{"n_layer": 23, "n_head": 2, "d_mlp": 960, "vocab_size": 1542, "positions": "learned", "qk_norm": false, "attn_scale": 0.125, "init": "normal", "init_std_o": 0.00695, "init_out_by_depth": true, "lr_mult_o": 0.976, "schedule": "wsd", "final_lr_fraction": 0.05, "seq_len": 512}
MLP neurons of a small language model. Each row is named by its layer, matrix (up: input weights) and neuron, and shows model dimensions 0-95. Each number is 500 + 50 x the weight over its row's rms, rounded and kept within 0 to 999. Numbers have three digits each.
Before each neuron's rows, "fires in" lists the words (lower case) most often at its 100 highest values on Wikipedia text that the model never trained on.

fires in: "his", "local", "whose", "its", "health", "less"
L17.up724:479588453505556563488523457490554525532541553521542510577530482548487541549533528513445432482508455343578429470436449548514465541515503473495407522484512499498511516484538535468471563498447583592512475440551537424525509484528448417445474502506537490514469466500535460541538523488451585469

fires in: "at", "in", "of", "club"
L17.up505:494514536444483532495436463500499381497511516434496491483526485458546491449462513473514474534487469521605529515618505406502562523508411473516550517399614551527391495431432397495499544549534559501483474556584519528507479487532384456464415521514538566464567426473452459537485456514612450461

fires in: "of", "code", "in", "and"
L10.up822:565438515581522430611435449487482560437477522528464432519534532522523515562420509479446533618486503524575551481545446466409449441493467517505523467516534448420511407446520491420468386562551559471512476589528519496447534528456520543531478480514499490501534573445547526566427393533574630542

fires in: "and", "or", "than"
L13.up51:585572446496420471508514524571518489502535635487498464511537565410608499439463444507599366544558443530523436458501472504429535405497447500442423461593516458602453408519519527546458470559562490434462480481572487459502478496517495481474484516411587540472429444512461475519498541492447436564

fires in: "into", "more", "of", "around", "without", "in"
L2.up422:512542521559550462563491447511547478498426436471436447505436567553449410528518505575484449507486402513519442515438470513513535503545514464503487581504580410518440465487506506444609509584530528364553499503532437428541436486492432499448462483491501532454536522399415515547488438545583501578

fires in: "to", "at", "of", "for", "in"
L19.up262:500581568606488548443431444497558407482518531428513497542598508461462469510511408599503458593555469470555463490638528466537405568615407459463465501469519495463492472501428445518475505538495546557530431540582409528478489494506399571450510512539548495543446468445523483517482497509519496519

fires in: "and"
L13.up579:575520520562435532567547478594506424382503525458493438543531507480468536490403452526501496597522506539482452534432568460505562480472426495477502402514480413451500442467489431534533539624412507516534340497493535527448404582510507481499444479510505591454506423505474536415573427365510542498

fires in: "november", "from", "december", "almost", "october", "august"
L6.up759:455506540469510496469566557510497531495418503427547600435485563457437517448524388478575460428489455535447388500630498543467490527549460495408482537445454500478562513565466483492542496545568505537456577419520532465431570496546472444568444504426462507568606572455532551441481517604524473463

fires in: "also", "first", "only", "history", "name", "later"
L2.up561:572484513589488501573409441515556415512492530493483520454500432473442481428569553489449458524513573529488549568467526538451531479492491551528520505576419407518585509477537568561623476596491440493547579567422468437517448514470470480456608454564423515538438448545497541536478458565425457615

fires in: "at", "from"
L2.up114:593495579512524442551542558532426532510393533515502515444583532523511464408452493503579501541467448482470477523551512494416439465545464403448441431496522433514474448609423507528408459488474489528434458475530479468494528576488474510522530525532538541565516496541508473421557533418450522486

fires in: "name", "family", "history", "website"
L2.up869:461538540517499554506480599459559528447430524487424484490460489478441478498455516542413527532552540500496417502490543545416480550482476563540475566501442471519505556499557521426553424512451432535577579497529490501480483529472487474487552503473493515509448494563502545429413533631506547500

fires in: "during", "in", "after", "at", "featuring"
L2.up899:496559530556386503493575524496469466561437570462439479486497565476539404508414419508587482564532465612527518459586546485504524453430515342580565502496544468517492478461504486476515545612533449565594448508549470449523512512462450384502551476558535489527496608486517492519470419534549528468

fires in: "of", "british", "on", "year", "years", "in"
L9.up85:408572492586517497499452526518471441624582453368503425461540554532503530401519510524476484474497520511493519446586495479512462574527467544457542475474602511530533447517546504498357526517507509393556461514499513452568519567445463512394507408571472530643512471524601458485506459499599439464

fires in: "as", "became"
L2.up954:491504494458498556499560498601472504571424549433433555417572395394562466492445621489568432487455483557576490450510477542503494450513528400499514461413549452474563479510566478447405556564400444466450449481460628481519477475533497526556534509529488489557520507557417534549548544505461570491

fires in: "home", "born", "local", "later", "located", "however"
L10.up612:518481485500501515517423550425522573551405455492504592441583429514507475510587576529503445464465498448500575559607565390487421476494539492479496468503427528379507500585440442537487546504528522494436521447448516566520527569498555463494510472523496545599539497440460410621486539446469543549

fires in: "as", "became", "because", "become", "becoming"
L2.up832:493463584474553405536540428502424607603583545433518493497493497444471464471453549473538439484561422609551511453579442466505501576461542555514565458482552515475503489440497483462496464480411549489536521619453581502497515531500445534558565494462477454446529421507474494545548560530311484458

fires in: "he", "she", "however", "as", "while"
L17.up739:569487476453542442579470519548519410550445454451554487478517512480554440532518527599565432493479409507580513549476425461632560463521506459484559443514523511537474500612491554534376534491485496551477470482511455444598503534442451505480477437438525444578531567493475481504477468454512600414

fires in: "in", "main", "of", "object"
L17.up113:577431455482474535602476436539593498509571545548511578475520555534425533563433453553562484533540447479538460496538404382558555456563381430505471501473573559399475535519561476502467516498570558506518481526529468488520463491561456545470517493432450515435596494509505409514510490458476384461

fires in: "he", "while", "species"
L7.up421:560461440563531521513502471529618444470377478518452435449434553480483511455585443639485507477540522475455460531456429474478540460430517491460530462549603548459515408523454504577484603455518517546480474555494520531522526476598485489529465465453524444499397487490451404565488408509627476518

fires in: "and", "young", "berrellez"
L13.up956:486482554480482416529550532592430522441511499551475383472441497435486515527581458491620518568562480433565524438549497491455410441474575444447465447563493464572401493549503515538501573538432482476525452497499516452619605477528500419471528480516511495571437498474428470541500560463516520495

fires in: "their", "its", "his", "the"
L13.up808:486491460559529513468436474525543566487471508542538387592570379471378477494530492509522530491533539532663492438411469487545414489593461630505383515440506524477501491588533462486557529531474397471468503523572596470465558419507561470466515525454489523489472502460592550475519474494529496461